config.yaml
d_mlp: 704
norm_eps: 1e-06
positions: "rope"
init_std_down: 0.00348
lr_head: 0.00366
decay_fraction: 0.418
dataset: "wikipedia_en"
MLP neurons of a small language model. Each row is named by its layer, matrix (gate and up: input weights; down: output weights) and neuron, and shows model dimensions 144-239. Each number is 200 + 40 x the weight over its row's rms, rounded and kept within 0 to 999. A neuron's up and down rows have the sign that makes its largest values positive.
Before each neuron's rows, "raises" lists the tokens whose logits its output raises most directly, leaving later layers aside.

raises: "ns", "d", "r", "nt", "n"
L20.gate619,179,214,199,220,213,229,184,207,156,237,167,116,319,251,222,287,266,197,202,183,234,181,196,232,260,267,255,141,235,177,199,226,206,189,169,155,212,231,190,272,164,234,196,187,171,254,121,192,199,212,219,127,164,209,146,183,132,179,203,196,242,192,196,105,174,144,129,236,258,223,121,207,264,254,212,225,155,210,260,199,167,220,217,190,239,204,184,162,188,307,156,234,204,225,241,182
L20.up619,179,189,164,226,196,208,175,237,174,201,229,248,240,160,253,177,269,183,195,204,210,229,212,210,196,222,211,127,254,226,224,233,192,194,274,210,197,142,192,208,198,167,166,244,231,194,190,193,259,189,148,217,154,276,219,312,238,190,224,223,157,225,195,240,297,202,204,232,157,251,286,194,251,236,154,139,164,235,192,158,153,227,209,262,141,228,221,146,155,266,154,202,192,207,228,226
L20.down619,186,214,217,171,202,200,236,158,244,154,254,220,230,193,235,236,166,275,197,179,213,136,176,215,200,303,158,161,126,210,206,225,199,251,75,239,192,191,138,150,147,292,254,212,150,201,202,137,199,209,181,168,195,223,168,161,160,208,262,210,207,208,203,117,99,231,231,155,204,168,191,276,238,194,211,113,238,164,207,229,186,162,177,246,299,189,230,233,193,207,279,191,236,246,208,206

raises: "nce", "n", "mond", "nt", "ns"
L20.gate642,198,275,300,284,238,212,226,193,244,199,227,268,201,220,209,257,248,145,141,222,202,214,242,226,180,231,200,137,198,194,175,199,196,238,148,212,217,202,281,229,192,225,227,209,149,203,204,277,134,190,232,176,236,139,235,186,174,253,126,171,193,189,140,155,210,237,129,296,221,250,188,228,158,220,264,209,183,172,246,186,231,205,146,182,194,169,257,225,191,176,211,250,208,153,205,177
L20.up642,138,166,164,262,213,240,205,226,225,171,245,207,138,264,248,239,136,177,195,187,234,170,201,261,201,208,150,247,224,176,191,268,192,157,153,125,172,202,209,232,140,181,161,274,150,290,150,205,226,153,188,176,306,265,167,215,192,285,209,100,207,193,164,199,194,85,177,206,200,312,201,180,155,204,163,198,176,213,205,205,219,229,168,178,199,181,199,222,185,283,239,207,160,134,188,303
L20.down642,139,233,217,137,243,212,207,196,223,277,269,231,152,111,201,235,189,179,136,133,286,76,193,242,195,97,154,225,274,233,207,277,146,148,180,162,222,148,158,207,175,297,193,140,184,139,180,177,200,133,169,216,172,232,142,175,276,196,213,233,236,165,233,172,198,159,142,246,211,195,259,206,169,219,251,164,159,194,207,174,148,158,184,207,240,190,197,158,163,213,319,219,222,240,222,224

raises: " of", ".", ",", "-", " and"
L4.gate644,183,197,167,137,274,215,186,217,163,197,167,169,232,111,163,196,183,196,217,246,226,168,219,268,189,225,156,176,247,194,279,245,190,235,150,282,146,166,229,207,154,247,169,232,170,226,225,156,229,230,192,234,101,227,187,246,230,48,233,174,287,209,214,248,240,241,178,214,209,234,145,282,225,164,187,160,143,172,181,148,233,277,210,228,224,139,245,206,197,244,192,265,198,183,172,236
L4.up644,199,238,194,210,235,165,219,168,273,183,189,228,284,162,182,202,121,161,296,204,227,212,203,208,247,227,156,124,257,269,246,210,128,176,193,248,167,207,162,212,168,217,202,228,201,219,252,208,273,225,145,202,151,226,207,251,157,198,201,205,206,287,210,243,267,160,220,173,279,159,145,268,185,206,192,184,212,82,163,214,190,233,228,202,135,160,208,159,248,254,200,179,228,111,216,169
L4.down644,191,210,156,182,261,215,217,203,152,0,192,161,155,207,226,212,175,229,197,152,249,274,171,212,212,190,186,221,163,194,200,231,163,213,247,207,179,233,175,230,161,229,174,199,265,168,173,176,147,269,179,182,252,232,245,228,271,239,219,241,181,161,188,212,219,202,216,162,255,246,183,166,185,184,191,184,175,210,189,260,141,203,184,194,223,233,173,148,237,154,254,189,236,135,248,146

raises: "U", "O", "N", "E", "Q"
L11.gate85,199,270,172,180,219,117,224,226,213,154,183,201,131,307,186,121,238,177,161,194,268,222,207,193,103,200,182,212,261,173,232,225,194,211,210,178,214,219,166,175,303,169,284,156,174,152,226,199,256,189,209,171,239,265,130,190,258,224,212,287,204,171,193,191,173,184,108,135,183,208,222,142,108,205,275,218,217,162,150,250,235,189,169,91,241,236,224,205,196,207,159,220,216,183,179,248
L11.up85,217,255,154,198,207,163,191,208,201,213,79,220,145,231,142,139,184,178,174,252,313,248,190,208,153,222,166,176,260,183,229,243,172,122,203,175,212,193,276,229,277,160,252,109,230,180,210,276,220,179,270,183,208,220,119,215,181,249,191,249,198,246,169,241,260,267,133,206,218,114,242,179,105,226,226,166,209,184,166,242,247,164,169,161,303,199,165,179,163,247,152,211,237,237,168,197
L11.down85,206,123,238,186,245,276,200,195,227,59,274,174,225,196,215,161,196,183,239,204,119,179,189,211,212,240,219,242,150,201,187,140,278,197,172,225,204,207,160,248,124,207,111,260,211,247,159,133,178,208,160,188,203,176,237,204,187,180,200,90,193,149,228,172,168,149,258,153,169,285,230,249,259,221,157,175,205,244,227,206,166,147,235,256,110,132,238,196,235,186,265,178,202,170,189,174

raises: "\n\n", "\n", "=", "\n ", "The"
L11.gate510,275,190,186,162,140,164,202,259,214,189,187,166,184,225,125,264,197,159,216,224,292,184,164,196,226,118,193,203,201,237,213,245,185,241,175,132,219,168,182,203,178,252,183,206,204,160,183,204,171,229,186,161,157,249,183,192,196,139,305,252,189,171,221,177,227,171,176,179,157,169,177,229,153,185,199,202,186,280,199,199,238,224,232,194,205,170,214,253,167,173,202,131,209,201,227,132
L11.up510,207,189,213,191,177,185,264,193,157,251,204,226,201,196,193,346,210,200,209,235,216,163,185,163,202,135,247,176,236,211,238,235,207,183,155,184,228,159,214,204,186,242,238,200,157,125,191,228,153,232,227,136,215,167,153,183,142,114,240,255,206,125,214,200,214,205,171,228,155,124,240,252,222,217,214,193,214,111,173,205,198,244,247,218,227,174,197,241,147,216,213,179,168,179,224,121
L11.down510,236,157,165,169,180,222,209,276,236,99,225,172,195,185,185,184,188,141,223,196,276,177,171,230,235,256,201,179,237,214,155,228,160,201,270,155,146,198,164,212,177,264,180,158,278,155,155,197,234,181,168,183,135,274,227,252,160,172,228,279,180,140,232,165,189,147,180,129,200,165,213,206,169,199,241,234,197,336,182,186,155,233,205,230,211,192,243,204,160,160,189,151,163,215,240,166

raises: ",", " in", ":", ".", "al"
L7.gate347,225,177,216,228,209,168,207,218,166,205,167,232,176,202,184,144,214,186,168,177,241,211,198,239,178,169,212,178,146,130,223,202,211,173,208,254,223,196,269,232,211,197,188,171,244,285,150,215,165,190,241,198,180,250,209,183,201,217,201,216,219,223,178,219,174,184,159,236,283,262,193,176,237,188,229,229,293,210,164,116,299,136,182,229,189,151,193,195,231,182,124,191,200,195,174,225
L7.up347,199,144,180,145,239,205,205,195,178,189,226,169,241,201,146,153,241,164,168,158,220,194,180,194,154,263,178,161,232,132,135,213,252,191,246,234,145,148,270,207,169,241,135,182,247,298,148,161,228,186,259,227,180,171,228,171,233,182,218,197,210,187,160,214,154,188,215,229,192,272,167,194,222,189,261,215,231,240,253,148,233,222,263,154,232,176,189,231,201,202,127,191,224,192,138,218
L7.down347,166,208,238,196,232,219,146,257,232,0,203,238,186,153,165,168,215,189,161,236,186,178,174,222,214,220,154,244,216,213,172,225,185,184,230,131,212,214,200,173,196,225,180,192,153,205,163,217,204,167,200,215,175,226,238,241,323,270,182,239,164,234,184,208,187,247,181,225,214,168,152,177,256,208,271,212,238,220,221,191,168,169,250,199,215,207,156,219,192,264,228,200,192,239,142,129

raises: "\n", "\n ", " see", "\n\n", "="
L10.gate264,213,188,259,157,186,150,174,171,193,213,136,238,198,175,174,209,113,202,192,228,241,250,138,198,132,100,230,215,198,190,174,270,174,232,200,154,243,224,234,154,125,255,210,232,197,155,175,225,187,202,271,150,178,214,186,223,173,132,279,186,209,246,198,172,180,171,166,212,159,109,194,234,194,166,263,189,242,211,240,243,219,167,149,207,245,225,87,256,147,218,141,193,193,213,175,136
L10.up264,211,225,148,148,228,131,188,234,212,217,198,223,290,206,163,282,179,218,210,239,211,189,224,114,141,183,251,150,221,223,173,278,188,245,126,118,210,142,219,178,237,181,240,222,173,165,174,255,188,218,200,113,246,232,209,215,212,167,253,281,202,202,219,191,213,154,245,157,184,165,201,230,187,209,272,225,211,206,201,185,228,253,188,194,196,133,233,205,230,242,220,171,187,198,161,198
L10.down264,213,129,157,110,206,196,169,216,261,126,179,186,201,189,200,207,222,191,228,210,279,232,148,218,208,222,216,169,233,158,185,226,223,167,263,182,145,240,219,192,157,236,259,217,221,167,147,174,203,193,135,203,129,265,133,255,209,139,212,255,182,218,226,160,210,143,161,147,179,148,223,208,173,248,257,191,186,247,91,165,139,206,142,215,227,128,175,275,152,180,215,91,200,227,203,182

raises: "face", "bul", "ture", "rea", "prise"
L15.gate358,170,205,222,204,130,172,222,176,190,252,224,187,209,195,131,202,262,287,251,140,224,147,141,246,192,235,200,98,218,115,199,229,235,232,232,216,275,183,251,222,257,200,225,220,175,241,225,230,168,219,320,190,170,176,142,192,211,235,98,222,168,229,199,195,183,238,195,241,138,204,210,170,205,214,231,248,198,194,162,184,195,214,200,181,266,168,204,161,174,239,203,179,168,238,226,162
L15.up358,189,141,99,163,251,140,195,208,215,179,237,134,197,166,253,248,224,202,168,161,218,224,191,198,212,191,232,229,243,138,162,222,210,279,234,260,161,219,208,285,244,234,163,177,194,295,216,185,196,194,243,116,179,226,158,147,225,188,147,305,192,185,312,190,192,156,217,247,180,249,238,231,174,233,177,250,187,174,159,241,257,133,213,178,195,187,193,167,198,178,190,213,162,206,184,175
L15.down358,142,202,158,235,211,219,202,181,163,183,233,184,282,140,259,202,228,146,218,168,131,141,170,154,174,223,207,215,204,174,152,215,204,190,158,112,210,221,216,197,141,229,181,222,258,192,173,260,199,181,223,199,244,190,178,215,217,250,224,245,213,213,234,204,162,252,237,176,119,223,203,156,156,187,178,222,225,225,216,238,217,224,207,227,170,159,193,136,207,194,217,320,163,210,183,225

raises: "J", "K", "N", "U", "F"
L9.gate474,291,171,172,179,226,199,207,229,207,202,205,227,161,250,199,102,188,206,135,199,342,252,151,231,167,211,221,159,141,212,173,242,172,151,176,206,188,241,158,150,195,122,273,172,193,222,182,282,224,162,261,167,187,282,227,194,237,199,260,222,223,273,171,224,156,202,136,134,253,167,216,263,214,208,259,186,136,180,143,164,216,159,121,257,286,216,283,198,123,227,167,191,165,215,187,150
L9.up474,208,174,192,264,192,184,209,206,270,180,202,232,136,181,211,129,169,227,164,175,240,252,188,259,95,182,151,235,180,168,178,243,209,164,209,181,179,207,190,215,236,221,194,178,225,244,131,263,215,152,199,171,218,202,179,204,235,241,202,214,235,202,203,202,202,213,177,159,251,143,181,182,219,229,219,256,197,183,177,197,281,148,185,225,231,171,185,99,207,210,167,186,180,262,197,266
L9.down474,193,163,195,187,222,237,214,203,232,0,246,177,224,184,210,245,217,176,240,174,74,168,225,207,191,170,193,261,187,232,225,155,287,206,232,169,193,198,187,232,128,222,154,260,170,196,192,113,194,191,158,206,223,163,185,151,189,194,224,181,217,130,221,189,191,197,252,192,191,215,138,173,183,185,154,244,218,245,271,187,157,206,263,157,155,178,184,192,266,199,245,188,221,183,175,207

raises: "e", "ew", "din", "es", "ema"
L17.gate485,244,244,127,167,187,332,181,258,142,254,147,188,258,228,235,160,187,201,231,179,234,216,209,226,213,178,156,161,281,232,175,104,185,171,220,257,230,186,163,231,157,196,243,211,257,221,181,189,167,219,212,220,135,96,182,218,162,280,121,206,256,219,187,238,188,180,131,190,245,187,161,251,138,171,167,238,151,271,247,140,176,233,165,206,302,204,121,242,181,216,144,223,210,235,179,212
L17.up485,230,305,191,150,142,234,185,209,154,197,169,252,173,148,252,174,214,153,184,201,231,184,218,168,200,208,197,271,284,220,230,127,183,217,233,249,168,161,192,200,158,269,253,214,224,190,139,234,187,139,210,169,174,227,180,230,197,226,205,186,217,192,153,158,205,229,250,250,201,149,150,165,221,163,134,201,217,195,233,180,170,255,206,126,201,126,209,199,213,182,153,198,192,250,168,236
L17.down485,184,151,214,219,242,157,198,229,216,222,273,219,140,180,190,235,180,175,90,215,171,195,163,158,156,229,217,159,214,204,211,192,239,267,174,125,276,190,205,195,185,194,234,213,205,170,224,156,162,166,121,254,180,270,184,251,171,160,216,161,227,162,269,254,169,192,209,259,182,248,222,200,194,217,195,271,193,183,224,214,186,159,217,211,230,189,224,212,220,149,118,194,228,199,227,172

raises: "\n", "\n\n", "\n ", "ired", "As"
L15.gate659,259,161,168,165,134,199,216,196,240,233,182,168,201,282,197,189,200,177,225,178,265,162,155,219,217,199,221,172,202,213,207,224,171,149,202,164,273,222,178,174,174,198,270,292,176,161,179,250,134,238,217,206,209,205,226,174,184,219,256,193,218,204,221,184,232,253,200,224,192,196,206,233,216,250,260,219,221,206,159,111,281,278,138,142,203,143,135,246,219,207,215,203,239,255,229,248
L15.up659,250,218,234,228,207,188,242,186,173,228,170,276,217,203,196,187,220,213,188,362,250,126,187,210,117,137,279,192,167,162,140,245,242,178,149,182,227,209,242,224,184,180,191,193,200,181,236,313,93,213,190,117,250,234,187,143,197,170,205,138,337,224,229,194,258,197,202,197,199,149,225,210,221,248,240,191,129,219,227,249,257,190,211,212,204,129,182,254,191,200,175,250,154,229,210,167
L15.down659,239,150,176,204,125,176,163,241,251,182,229,154,203,223,214,217,141,106,231,181,255,192,211,239,205,242,195,145,176,215,194,203,181,214,199,114,215,209,184,155,248,215,195,262,198,141,157,259,226,199,182,191,215,184,134,243,187,137,296,200,196,222,163,138,196,218,197,193,135,190,296,270,177,215,261,232,277,223,149,154,218,177,191,242,194,207,190,277,191,160,257,189,171,206,219,229

raises: "s", "a", "-", "'", "t"
L9.gate560,197,166,198,272,226,285,214,201,236,214,234,203,202,229,211,120,218,176,176,217,210,189,176,190,189,247,219,193,224,219,196,227,190,154,293,253,269,177,158,178,167,196,177,164,252,218,166,219,234,226,225,204,150,155,185,234,120,205,202,212,217,178,113,233,153,166,126,115,196,207,220,161,239,228,172,160,129,208,233,166,203,253,152,200,173,215,159,254,263,155,86,215,231,280,230,224
L9.up560,171,150,200,255,254,284,215,253,257,195,226,171,187,215,184,217,212,135,211,212,254,262,142,173,193,197,160,205,231,207,194,245,164,192,217,258,251,225,196,146,165,224,179,218,255,177,235,172,210,173,182,170,237,176,151,217,199,181,216,199,176,147,138,232,208,163,196,193,204,203,239,148,266,223,222,208,216,202,199,190,145,164,176,235,163,187,119,197,257,136,151,187,192,245,163,208
L9.down560,194,127,166,185,202,230,232,243,221,15,262,180,141,185,181,190,192,202,146,183,169,175,183,202,195,272,225,270,215,195,195,179,285,175,237,210,168,163,203,134,171,255,198,234,200,206,186,219,233,195,208,190,186,275,226,130,248,172,180,209,159,183,216,210,167,86,232,173,218,249,184,208,244,159,262,205,188,214,210,246,166,244,176,241,226,184,187,193,203,120,220,180,225,210,194,274

raises: " |", ",", " (", " /", "'"
L9.gate460,182,178,240,97,176,176,254,216,163,227,243,236,210,153,168,202,261,156,191,257,196,153,147,225,139,194,256,221,165,133,217,238,173,246,215,215,254,291,232,218,185,261,193,180,238,220,242,172,161,159,207,184,202,168,201,150,160,211,240,193,209,203,203,216,244,280,166,299,206,145,125,224,212,190,230,145,111,151,201,258,205,238,191,195,250,182,140,241,130,264,139,236,175,178,169,219
L9.up460,143,213,264,119,232,190,233,216,161,162,266,148,150,216,181,194,242,145,121,183,180,168,164,225,127,178,290,231,249,200,228,261,191,270,224,180,187,273,204,270,232,246,263,210,202,228,225,183,195,136,119,204,263,225,160,154,263,282,179,262,211,157,260,188,281,251,178,276,230,185,144,220,196,263,244,225,144,216,217,281,204,195,251,195,238,146,235,229,188,230,244,255,257,195,162,160
L9.down460,153,163,190,162,239,245,193,186,222,0,209,253,199,268,175,164,193,190,165,233,185,211,195,191,197,194,186,237,288,217,211,184,160,232,215,118,195,138,242,161,240,235,203,160,176,180,203,107,176,169,200,300,257,249,128,209,252,197,192,258,175,210,173,169,254,228,234,234,203,223,215,156,231,169,254,195,164,227,177,196,188,171,234,203,158,218,264,192,216,201,244,161,244,183,245,211

raises: ".", ",", " and", " for", "ly"
L7.gate601,208,204,147,202,155,211,151,201,199,230,202,221,213,187,187,232,170,248,195,101,241,241,224,183,278,135,182,252,213,255,226,227,223,216,201,226,227,183,206,182,147,218,215,208,144,234,166,183,184,157,154,185,146,250,203,263,190,120,199,205,252,253,146,198,202,151,294,191,289,172,214,194,154,222,214,170,233,185,230,162,172,216,160,193,230,207,221,156,228,202,193,245,243,182,172,141
L7.up601,257,196,172,225,187,223,152,202,250,199,140,281,217,169,183,211,214,189,184,169,152,203,209,220,203,137,201,215,203,188,221,203,213,147,193,192,243,191,215,187,200,185,184,162,167,254,192,190,202,165,237,263,125,236,211,303,248,137,177,209,163,256,197,189,156,172,265,133,262,182,165,281,153,182,188,256,254,177,228,181,160,255,209,203,202,189,249,126,196,157,174,187,219,215,188,191
L7.down601,212,163,215,172,268,210,214,208,188,0,192,173,199,110,227,199,208,143,181,259,179,204,161,167,205,166,150,273,233,134,160,254,258,167,245,236,161,259,200,216,180,242,190,183,218,216,221,146,180,200,171,199,235,267,193,236,288,195,150,205,222,177,222,183,124,200,238,180,198,208,180,229,203,185,219,183,199,153,171,201,217,186,222,162,186,157,174,195,173,182,304,221,231,185,189,183

raises: "ief", "iber", "isk", "ied", "iga"
L9.gate502,186,197,215,208,199,215,237,147,167,230,89,247,237,196,260,233,159,162,199,178,167,153,221,166,238,268,264,154,190,164,193,223,176,137,229,257,219,178,223,205,140,191,193,161,178,199,193,227,104,170,227,214,274,229,306,198,188,150,187,125,238,179,190,210,227,199,258,167,195,218,161,207,190,177,174,197,151,187,163,244,262,172,253,203,261,131,182,204,157,197,224,172,181,157,217,218
L9.up502,190,196,248,170,194,224,189,150,171,245,162,227,309,246,277,276,172,192,218,161,166,169,248,200,210,255,242,156,185,182,179,179,175,236,256,229,234,179,214,224,141,223,194,155,186,237,170,186,145,137,203,174,256,278,319,180,232,153,222,164,241,180,226,196,191,206,266,175,209,198,145,182,198,147,193,242,133,171,173,231,257,207,244,179,241,125,229,234,146,178,188,156,175,147,233,215
L9.down502,180,197,235,227,182,184,238,172,168,1,183,228,232,232,227,228,185,183,201,176,163,182,216,190,174,277,267,204,166,154,210,200,186,190,249,223,190,188,218,184,111,216,194,179,215,221,230,238,134,204,185,197,248,246,259,184,210,183,220,133,238,166,164,163,208,210,248,179,180,235,195,219,192,197,194,230,182,195,187,249,221,121,274,241,203,145,216,202,146,249,226,199,209,165,231,241

raises: "'", ",", "\n\n", ".", "\n"
L4.gate421,262,190,182,244,153,162,148,151,148,206,204,300,164,241,224,202,238,175,158,195,246,191,146,216,196,173,238,195,154,148,253,213,206,142,193,216,205,182,213,180,233,135,246,185,164,171,199,77,188,222,195,197,220,229,257,221,165,218,152,132,223,211,275,172,314,210,179,214,182,142,230,201,138,312,238,250,203,293,200,218,232,256,196,184,220,210,244,230,189,216,166,267,226,216,246,166
L4.up421,185,252,214,231,136,152,162,166,143,211,120,260,169,231,193,217,239,137,141,217,265,178,159,208,170,242,217,228,160,184,218,160,152,184,212,219,258,153,190,204,205,200,294,192,176,202,206,123,160,212,180,251,214,206,199,204,241,195,194,160,194,204,195,140,246,242,167,199,214,157,272,206,105,281,216,212,215,259,220,238,226,205,184,218,236,200,174,223,180,223,119,311,256,205,258,208
L4.down421,184,178,230,195,145,194,163,201,239,0,207,186,203,219,205,233,159,190,201,212,153,189,130,232,171,197,237,217,166,194,239,202,193,224,248,185,201,211,214,197,221,175,191,174,205,181,274,192,246,203,222,197,219,237,194,172,255,210,202,180,201,165,236,220,208,175,223,157,207,188,170,204,218,248,190,176,181,190,265,231,212,246,214,225,201,180,157,198,194,186,300,212,196,196,211,154

raises: ",", "-", " and", ";", "'"
L7.gate68,147,241,191,232,220,203,278,207,231,207,107,207,264,162,248,210,193,142,167,210,189,160,207,206,197,184,209,278,201,117,151,222,221,153,140,150,191,209,207,277,268,187,228,171,137,295,142,280,192,159,165,190,182,202,149,226,255,187,244,189,193,190,180,189,179,149,162,150,219,202,159,283,161,169,181,226,167,237,200,130,213,251,280,276,202,182,213,271,205,133,128,246,238,196,257,155
L7.up68,148,268,147,259,214,212,256,191,236,169,205,110,239,154,188,174,169,143,211,213,182,188,178,168,173,215,126,280,234,163,161,238,232,185,173,193,111,263,240,193,213,214,253,240,216,292,239,191,233,219,158,242,213,199,169,215,249,239,247,203,147,197,202,182,212,124,173,163,235,208,168,237,163,194,230,269,151,195,254,145,253,230,233,211,158,259,174,204,170,168,198,186,190,185,231,188
L7.down68,168,211,227,171,255,183,158,190,215,0,205,226,200,131,152,167,178,166,174,218,183,251,175,216,201,233,207,206,218,217,210,164,266,172,153,132,152,199,233,179,212,186,195,179,185,160,256,220,266,292,204,188,161,238,189,164,308,191,221,226,224,176,251,244,195,153,248,251,228,183,199,187,199,163,244,125,200,226,151,206,243,254,204,206,217,253,208,197,185,199,198,154,254,184,183,197

raises: "D", "K", "U", "G", "E"
L10.gate286,225,268,195,148,206,190,213,238,253,166,128,171,164,190,186,210,207,165,163,195,235,231,192,158,154,216,144,177,250,203,234,201,121,163,187,155,154,159,203,201,227,213,315,149,209,135,233,185,174,162,219,331,287,244,169,185,249,151,201,184,257,157,218,186,251,266,150,170,203,208,256,149,156,215,207,235,141,201,167,265,233,209,202,212,250,269,256,192,219,193,220,215,237,199,286,204
L10.up286,272,272,182,212,160,201,270,228,184,211,197,219,246,190,186,209,150,195,199,254,268,265,122,211,130,167,209,199,267,196,201,227,133,177,164,198,193,202,210,204,202,198,256,121,263,250,243,280,188,196,225,194,278,212,120,231,183,240,222,233,244,186,182,229,235,213,160,182,212,175,213,156,185,199,235,238,228,182,156,225,251,172,149,179,275,202,197,134,176,249,149,251,224,206,216,282
L10.down286,159,103,241,183,229,242,172,154,207,71,199,176,133,219,245,134,226,198,207,155,111,118,261,211,251,260,167,232,128,232,181,175,314,188,201,193,189,212,161,195,199,165,110,287,184,134,162,175,197,170,201,203,131,209,254,159,204,181,197,161,165,202,248,200,202,177,212,223,191,214,218,222,247,203,174,167,220,245,240,237,198,164,254,222,155,189,196,282,234,157,300,161,225,199,132,131

raises: "\n", "\n ", "\n\n", " see", " follows"
L10.gate437,250,192,226,100,173,192,234,242,229,197,196,170,213,236,211,236,147,191,206,262,261,225,197,230,163,146,232,201,205,193,218,266,183,225,163,142,220,179,212,160,150,159,192,234,248,145,219,200,164,223,175,89,175,210,210,200,163,197,188,227,217,143,220,132,192,254,168,228,163,64,174,170,158,139,318,211,209,255,229,203,205,267,196,215,221,101,230,255,185,179,182,155,171,268,165,193
L10.up437,166,236,234,185,175,169,207,258,189,279,174,184,229,167,166,275,182,210,173,254,209,259,215,173,141,140,275,160,202,225,190,271,199,274,178,135,255,214,215,171,221,203,233,248,120,214,143,267,215,237,229,179,212,156,227,207,172,166,264,281,193,196,226,183,212,147,174,166,170,150,208,207,176,208,223,222,204,209,177,201,177,220,204,223,261,146,141,197,144,255,222,171,190,164,150,169
L10.down437,231,170,194,147,147,176,247,255,272,148,235,163,222,246,241,191,165,170,223,232,290,143,222,212,168,184,236,166,221,176,213,238,165,191,205,151,174,213,204,181,122,219,184,192,286,142,205,207,231,220,181,119,174,267,161,203,196,151,219,256,204,155,194,108,195,213,174,167,171,147,168,210,114,184,269,268,221,246,167,189,185,264,200,218,224,159,228,246,178,149,182,152,178,290,184,168

raises: " of", ",", " for", " /", ":"
L11.gate689,177,170,192,234,229,244,262,173,207,240,196,195,218,147,277,281,163,141,159,243,174,207,213,173,177,176,186,207,156,211,223,255,169,228,254,207,193,139,229,142,202,213,184,228,195,218,222,214,191,234,309,172,112,188,131,212,141,172,203,165,201,233,136,261,182,189,199,272,192,188,227,231,186,146,246,174,179,226,217,203,158,219,165,145,259,240,182,104,194,213,146,180,190,230,207,273
L11.up689,175,147,219,231,225,227,196,220,217,186,208,165,202,231,276,217,164,68,125,189,169,264,252,245,155,182,194,232,256,246,206,205,225,182,236,134,120,149,229,213,172,179,205,202,218,211,239,195,270,254,168,162,139,211,141,248,197,224,183,225,188,207,182,152,194,196,232,263,214,192,207,198,207,205,258,215,177,194,203,193,172,215,173,181,241,189,203,151,174,197,179,193,229,214,134,256
L11.down689,161,136,212,157,230,172,179,242,219,13,207,164,214,245,231,202,159,121,127,195,197,218,233,252,228,155,170,194,204,293,227,249,174,246,260,151,180,196,205,188,255,212,182,218,171,174,247,207,287,222,202,180,168,238,148,251,235,237,153,244,184,170,176,138,233,302,221,225,240,177,225,147,219,155,260,253,191,251,174,205,202,261,211,190,197,224,183,173,185,202,218,224,243,183,138,225

raises: " scoring", " players", " champions", " teams", " championship"
L14.gate371,139,180,203,210,107,237,172,220,150,133,201,185,173,193,234,181,164,231,188,225,233,186,139,192,182,216,195,229,216,229,234,235,234,127,109,235,163,189,229,185,189,250,149,228,205,198,183,184,161,111,185,229,166,165,203,195,189,216,145,113,259,261,164,179,141,200,246,251,158,249,184,186,188,239,144,200,301,109,227,183,151,128,168,112,162,154,129,296,220,155,180,245,214,283,164,206
L14.up371,133,190,226,194,170,274,228,204,65,190,232,175,134,205,214,213,186,206,180,266,170,200,165,105,175,216,256,203,143,205,216,244,210,139,126,206,144,185,253,159,169,244,188,200,220,154,230,186,151,152,185,221,163,171,214,198,206,200,166,175,286,211,162,252,109,209,222,207,117,187,182,197,178,183,191,173,320,119,236,190,158,147,193,113,175,193,146,244,235,148,194,200,228,308,159,247
L14.down371,257,214,177,212,235,154,191,184,237,115,188,203,292,196,154,233,177,162,241,157,228,224,234,208,268,185,176,184,215,171,235,169,137,255,289,175,231,210,169,198,210,173,214,173,226,209,188,192,267,272,224,167,215,232,188,240,205,199,231,244,122,174,255,174,243,191,168,137,229,194,206,213,226,158,228,173,105,285,205,153,258,244,226,307,257,240,258,151,181,246,226,174,196,80,227,181

raises: " players", " games", " game", " teams", " singles"
L20.gate86,180,197,274,210,121,225,250,188,168,156,234,242,160,300,206,240,163,222,169,248,268,195,223,242,215,224,218,212,194,227,222,279,168,172,164,181,148,168,196,217,199,239,189,210,225,182,173,245,150,121,201,276,227,141,183,149,175,219,132,183,261,265,125,220,128,185,221,252,165,310,216,166,177,297,214,143,249,234,157,268,155,194,158,123,178,186,177,245,229,137,151,182,216,229,203,206
L20.up86,149,180,212,276,162,195,221,138,173,226,186,230,214,276,291,183,200,194,187,242,216,140,199,172,194,240,221,186,207,256,172,246,161,190,156,215,209,136,234,187,164,274,180,254,272,204,167,253,197,155,188,227,203,146,207,214,121,184,133,150,240,226,115,225,149,227,200,287,154,273,157,180,154,215,186,190,253,180,221,184,124,198,236,163,168,201,209,243,205,153,142,198,194,242,185,245
L20.down86,200,234,142,110,245,177,159,198,201,164,196,200,252,140,135,218,236,212,223,189,171,234,197,202,172,169,205,178,238,159,217,136,223,234,234,172,231,264,148,167,166,103,201,163,192,212,208,168,206,280,175,124,248,229,236,214,221,222,245,212,160,166,273,157,225,163,192,127,271,89,242,276,215,201,213,206,148,201,205,171,266,162,235,246,202,219,267,130,164,239,244,199,202,194,221,140